{"num_hidden_layers": 13, "bias": "none", "lr_mult_qkv": 0.4, "beta2": 0.99, "decay_fraction": 0.495, "doc_mask": true}
MLP neurons of a small language model. Each row is named by its layer, matrix (up: input weights) and neuron, and shows model dimensions 160-223. Each number is 50 + 15 x the weight over its row's rms, rounded and kept within 0 to 99.
After each neuron's rows, "fires after" lists the tokens most often just before its 100 highest values on Wikipedia text that the model never trained on.

L6.up774:60 65 49 47 54 42 41 45 70 35 34 53 54 64 41 44 45 65 12 58 56 58 61 70 48 53 40 61 58 64 47 63 65 53 65 63 24 75 24 29 51 39 62 51 62 63 45 27 46 54 48 60 66 55 46 46 85 21 51 29 56 21 53 57
fires after: "T", "K", " S", "B", "H", "S"

L6.up810:24 63 49 49 52 65 60 60 59 73 52 35 55 44 53 86 40 84 22 41 42 81 50 37 67 59 53 47 53 58 56 51 29 48 56 53 36 57 32 51 58 27 62 38 16 57 64 48 36 40 55 39 40 28 42 21 45 72 51 50 43 52 51 42
fires after: " 19", " con", " pro", " Con", " (19", " the"

L10.up139:46 25 53 28 51 77 45 85 59 48 74 70 20 42 43 23 43 59 42 40 18 66 36 22 27 45 33 39 47 60 46 48 56 42 41 49 12 29 35 45 35 44 40 61 52 60 51 54 40 33 71 64 54 55 60 76 80 31 45 32 39 70 40 45
fires after: " to", "e", " ", "ne", "ch"

L7.up16:58 58 52 62 52 28 68 69 61 59 63 40 53 60 34 79 34 53 27 13 30 55 66 46 50 45 41 64 26 54 70 41 46 34 33 51 52 41 60 28 52 69 54 53 69 34 68 77 28 31 54 86 41 52 58 46 59 65 36 46 53 55 83 61
fires after: "s", " P", " ex", "d", " F"

L4.up206:38 61 60 47 69 52 21 71 41 63 61 40 54 43 27 57 16 47 29 51 44 40 58 25 48 61 46 24 46 69 69 73 15 34 68 71 61 50 50 23 47 41 57 39 39 37 66 61 15 37 38 47 37 36 37 49 68 71 38 26 55 42 72 43
fires after: " |", " ", ",", " 0"

L3.up719:49 47 38 61 84 44 28 62 46 56 43 55 21 47 41 55 45 50 33 06 66 32 51 35 51 44 59 59 33 56 47 53 42 36 50 52 37 26 51 59 49 47 65 54 27 50 79 60 32 62 54 48 41 35 48 42 74 68 41 75 51 38 48 38
fires after: "\n"

L5.up561:54 30 85 40 45 64 59 51 83 51 62 32 58 50 54 89 55 76 81 49 73 86 40 46 38 44 76 63 66 47 58 37 43 40 58 21 19 66 61 57 44 29 66 47 43 65 51 72 32 58 39 78 55 43 55 12 37 71 63 72 56 14 36 35
fires after: " 19", "20", " Re", "–20", "–", "|"

L6.up852:45 26 36 26 41 65 29 53 57 36 76 55 49 34 61 67 34 55 36 46 36 78 20 25 40 62 52 43 45 59 49 50 36 47 61 53 43 61 42 30 53 05 58 54 62 49 64 54 49 46 77 60 57 37 55 55 77 46 44 37 64 40 65 63
fires after: " ", "L", "e", " 2", " Ke"

L5.up264:43 44 66 24 60 54 57 40 79 46 60 45 33 56 53 67 58 67 53 27 67 51 38 46 38 49 55 35 36 59 55 23 45 43 72 51 53 39 42 29 45 56 62 76 33 61 63 59 42 44 41 46 55 42 94 45 38 65 56 60 59 21 48 31
fires after: " 19", " 18", "In"

L7.up822:33 60 47 54 33 40 37 54 99 40 43 39 34 29 43 55 38 67 22 54 40 46 79 60 30 51 52 64 35 31 47 35 45 44 42 59 58 55 59 28 62 73 26 47 59 58 58 40 31 28 79 62 44 54 59 42 59 43 49 50 53 50 57 55
fires after: " ", "T", "P", " con", " P", "s"

L6.up668:46 37 60 27 40 55 48 52 63 68 45 58 37 41 51 33 43 74 21 38 48 53 59 50 61 46 48 60 50 38 49 59 57 29 49 51 36 25 57 28 57 66 57 32 76 46 53 63 36 40 50 62 28 58 40 30 74 43 41 17 57 53 45 49
fires after: " h", "th", " ", " to", " Sh", " p"

L5.up373:62 58 16 41 64 39 47 53 42 43 57 69 70 56 38 48 31 40 54 37 57 49 54 41 32 43 55 27 30 44 68 59 46 48 70 51 61 32 65 55 37 33 56 45 24 51 80 44 59 47 47 40 55 14 41 60 97 39 99 48 52 40 51 65
fires after: ",", "."

L5.up360:66 48 31 39 88 21 36 70 39 40 50 36 61 39 63 68 18 34 74 21 55 33 57 42 27 37 48 45 32 60 58 47 25 47 55 67 51 37 79 35 39 40 39 46 40 43 73 54 31 34 51 61 46 41 23 47 63 46 82 70 50 47 19 46
fires after: ".", " It", "=="

L10.up300:43 42 52 41 14 65 31 56 45 37 45 59 44 18 63 58 47 56 36 47 36 37 67 41 36 65 63 57 44 42 40 32 43 62 51 54 38 76 57 37 52 38 62 48 38 66 56 61 40 39 69 61 36 47 50 80 64 74 44 39 58 60 66 69
fires after: " ", "s", " \""

L7.up372:31 62 49 39 74 55 55 82 46 41 80 36 38 43 40 58 33 54 49 38 38 72 13 56 55 54 58 49 54 68 33 33 34 49 57 70 60 36 49 44 56 68 68 67 46 40 67 46 28 29 42 57 44 21 66 30 58 38 77 39 65 27 46 31
fires after: " at", "S", " P", " O", "er", "A"

L6.up193:28 53 47 32 63 69 57 77 57 65 76 39 44 43 51 76 42 58 51 34 44 42 60 38 59 49 67 44 30 48 62 49 33 44 73 54 26 51 52 28 37 11 80 74 36 59 74 63 26 39 42 60 56 49 71 40 38 57 50 62 58 46 43 37
fires after: " 17", " 19", " 18", " (19", "20", " (18"

L3.up548:53 36 53 44 33 27 60 72 54 84 41 87 54 32 11 69 33 72 51 55 47 59 54 45 42 42 64 32 32 46 47 24 45 49 73 46 58 36 90 60 42 55 54 49 59 42 50 43 57 64 38 67 27 51 59 52 62 42 88 46 43 57 47 84
fires after: "s", ",", "ations"

L4.up519:48 36 23 71 53 40 15 53 66 51 64 59 64 30 47 59 38 47 36 63 42 37 38 44 51 43 58 68 47 65 65 54 40 58 66 65 59 58 69 48 46 50 61 40 67 56 84 54 43 50 31 71 54 33 38 34 75 22 43 32 73 45 71 47
fires after: " ", " 0", ".", "e"

L7.up111:81 32 47 79 64 45 62 65 94 29 32 35 51 37 26 67 34 55 18 40 36 53 63 49 66 61 44 63 57 48 55 38 48 26 59 54 59 65 31 49 57 25 36 37 60 38 78 47 62 59 41 72 62 53 60 47 63 41 56 34 50 55 44 62
fires after: "B", " M", "M", "b", " m", "W"

L6.up907:48 52 29 70 48 49 49 57 40 54 55 75 57 22 41 71 47 69 29 24 41 59 70 36 49 51 60 55 49 54 44 40 41 42 53 71 39 60 58 69 37 60 54 48 38 58 52 55 40 50 65 87 59 27 49 57 72 62 33 46 62 60 76 71
fires after: " F", ",", " (", "f", " Re", " un"

L10.up150:60 60 59 43 48 46 23 34 68 45 29 51 43 35 28 77 67 57 18 64 60 43 50 50 43 53 86 51 40 66 65 85 30 45 69 62 54 64 55 62 31 32 57 55 58 78 45 46 47 51 52 83 52 37 51 42 57 56 58 22 45 23 63 67
fires after: " ", " f", " F", " re", "le"

L6.up44:52 60 82 55 51 35 49 66 68 34 40 42 44 38 44 55 39 26 14 36 42 46 70 35 52 46 47 60 33 24 37 52 38 43 40 67 52 41 42 30 54 38 60 55 36 32 66 57 56 89 68 60 44 74 37 57 71 46 51 58 55 46 66 41
fires after: " B", "B", "ph", "rt", "at", " M"

L5.up742:51 54 22 84 47 43 41 59 48 61 31 75 60 22 27 66 44 61 14 53 50 39 54 56 45 42 48 40 32 42 51 46 49 46 47 73 51 73 71 54 37 65 46 62 61 62 89 55 48 51 54 52 54 35 58 48 70 58 71 54 52 50 51 54
fires after: ",", "."

L6.up963:70 50 32 15 53 49 17 52 67 61 33 29 62 47 35 61 23 55 46 54 36 52 60 16 25 38 41 37 82 64 69 50 48 51 72 27 54 65 37 42 53 26 52 51 77 72 42 45 53 50 45 82 44 12 67 58 50 41 41 23 48 18 58 65
fires after: " ", " |", " st"

L3.up439:59 68 32 42 38 49 00 47 59 28 18 40 54 51 00 52 48 60 58 69 19 16 67 27 44 52 63 63 61 54 44 47 53 45 62 46 60 43 91 40 60 45 39 55 69 43 55 39 46 49 66 42 16 39 35 48 77 55 61 15 47 47 58 74
fires after: ".", " |", "-"

L5.up308:59 45 33 09 50 68 38 82 46 60 74 61 67 30 40 82 34 77 28 34 65 43 49 48 65 39 66 39 23 52 74 31 41 47 58 48 47 53 61 56 41 41 75 67 35 58 67 67 42 39 46 61 60 42 69 58 38 76 58 50 58 38 61 20
fires after: ",", " 19", " 18"

L10.up771:62 66 41 72 30 31 27 40 30 47 35 86 70 53 34 57 60 91 40 48 56 48 00 66 55 42 44 50 49 32 39 65 44 43 50 71 47 72 73 58 28 47 56 42 52 34 56 65 60 66 64 48 60 54 39 25 64 49 55 67 56 31 41 41
fires after: " ", ",", " un", "j", "-"

L4.up270:64 70 41 52 59 55 34 49 57 54 89 46 33 45 56 58 36 54 55 10 65 66 20 40 60 50 59 65 48 70 73 45 34 27 43 45 53 66 28 67 32 66 92 28 72 47 70 71 06 25 68 59 33 08 47 35 52 32 42 35 65 41 47 37
fires after: "|", " |"

L5.up265:67 54 26 81 51 62 19 50 69 40 60 63 27 43 63 54 61 48 57 26 72 46 42 74 48 58 63 64 35 45 40 57 53 13 57 58 48 82 42 50 66 43 56 71 52 52 45 57 19 54 28 65 53 21 56 20 47 31 51 57 58 26 56 35
fires after: "\n", "|", " Gold", " first"

L3.up515:58 50 47 51 82 26 16 77 55 52 51 54 57 15 48 73 36 69 49 35 33 57 36 52 40 46 63 60 13 75 55 45 43 47 62 62 54 61 66 72 44 25 50 45 44 58 79 74 34 82 60 53 45 46 50 33 57 53 56 59 53 50 49 32
fires after: "\n", " ("

L5.up298:55 63 38 32 67 42 58 60 54 65 61 37 48 50 38 49 30 23 74 51 24 41 46 68 51 63 64 36 49 49 49 56 42 32 72 63 63 55 52 26 30 43 53 38 51 53 78 62 25 18 69 44 44 44 49 71 66 59 88 49 61 44 51 29
fires after: ".", ","

L5.up764:47 57 75 44 63 35 64 48 63 42 48 90 54 41 33 64 16 64 35 65 22 71 52 53 49 40 80 44 29 47 73 62 30 48 47 25 26 60 59 18 50 59 54 44 43 53 53 60 60 53 51 63 61 38 64 57 63 38 75 38 51 15 47 45
fires after: " the", " by", " to", " with", " of"

L5.up235:58 33 66 38 35 57 43 72 47 62 30 43 38 46 31 54 26 61 16 57 20 56 73 26 52 43 47 30 45 68 65 48 34 43 42 37 16 57 57 34 62 53 42 33 43 43 40 58 50 27 59 55 49 61 41 55 97 58 67 24 56 46 55 39
fires after: " ", " a", " h", " we", " not", " to"

L7.up560:83 21 45 28 41 59 51 57 23 52 33 55 59 30 21 64 31 59 27 66 45 58 62 42 40 48 52 68 57 75 79 64 24 43 47 63 56 42 39 35 72 55 69 56 41 54 65 74 50 47 30 77 21 29 34 49 99 46 53 39 56 47 80 68
fires after: " to", " be", " h", " Ho", " can", "l"

L5.up377:59 57 65 31 74 13 40 57 65 56 49 32 41 46 30 56 57 63 51 34 58 43 54 56 34 49 53 44 08 48 54 60 40 40 50 63 37 38 60 73 48 49 57 48 71 32 67 79 35 63 88 39 72 48 71 47 67 51 37 44 70 24 75 19
fires after: " ", "•", " Su", "-", " the", " ("

L4.up601:56 42 24 62 65 52 27 61 60 57 68 35 20 47 49 50 42 42 56 10 56 37 35 52 65 47 53 61 48 44 56 57 45 25 48 59 29 72 54 45 50 66 54 62 72 55 67 78 06 48 54 46 40 50 24 38 56 47 41 48 55 48 48 29
fires after: "\n", "|", " K", "n", " |"

L4.up508:79 68 40 64 75 55 06 55 66 50 57 46 25 47 78 59 09 26 56 42 66 40 44 54 65 59 78 45 34 42 68 80 51 33 56 77 51 53 59 46 55 23 59 45 57 46 71 61 41 48 58 43 53 35 40 51 61 38 39 45 56 63 62 39
fires after: "\n", " ", "|", "′"

L5.up588:51 76 27 61 56 40 33 52 57 77 57 33 63 61 42 48 52 39 70 51 38 35 47 55 68 48 76 41 58 51 59 31 44 42 75 85 47 46 55 18 47 37 64 31 44 59 77 66 21 61 65 50 38 36 30 13 61 31 63 33 71 28 68 36
fires after: "\n", "-", " |", " ", "."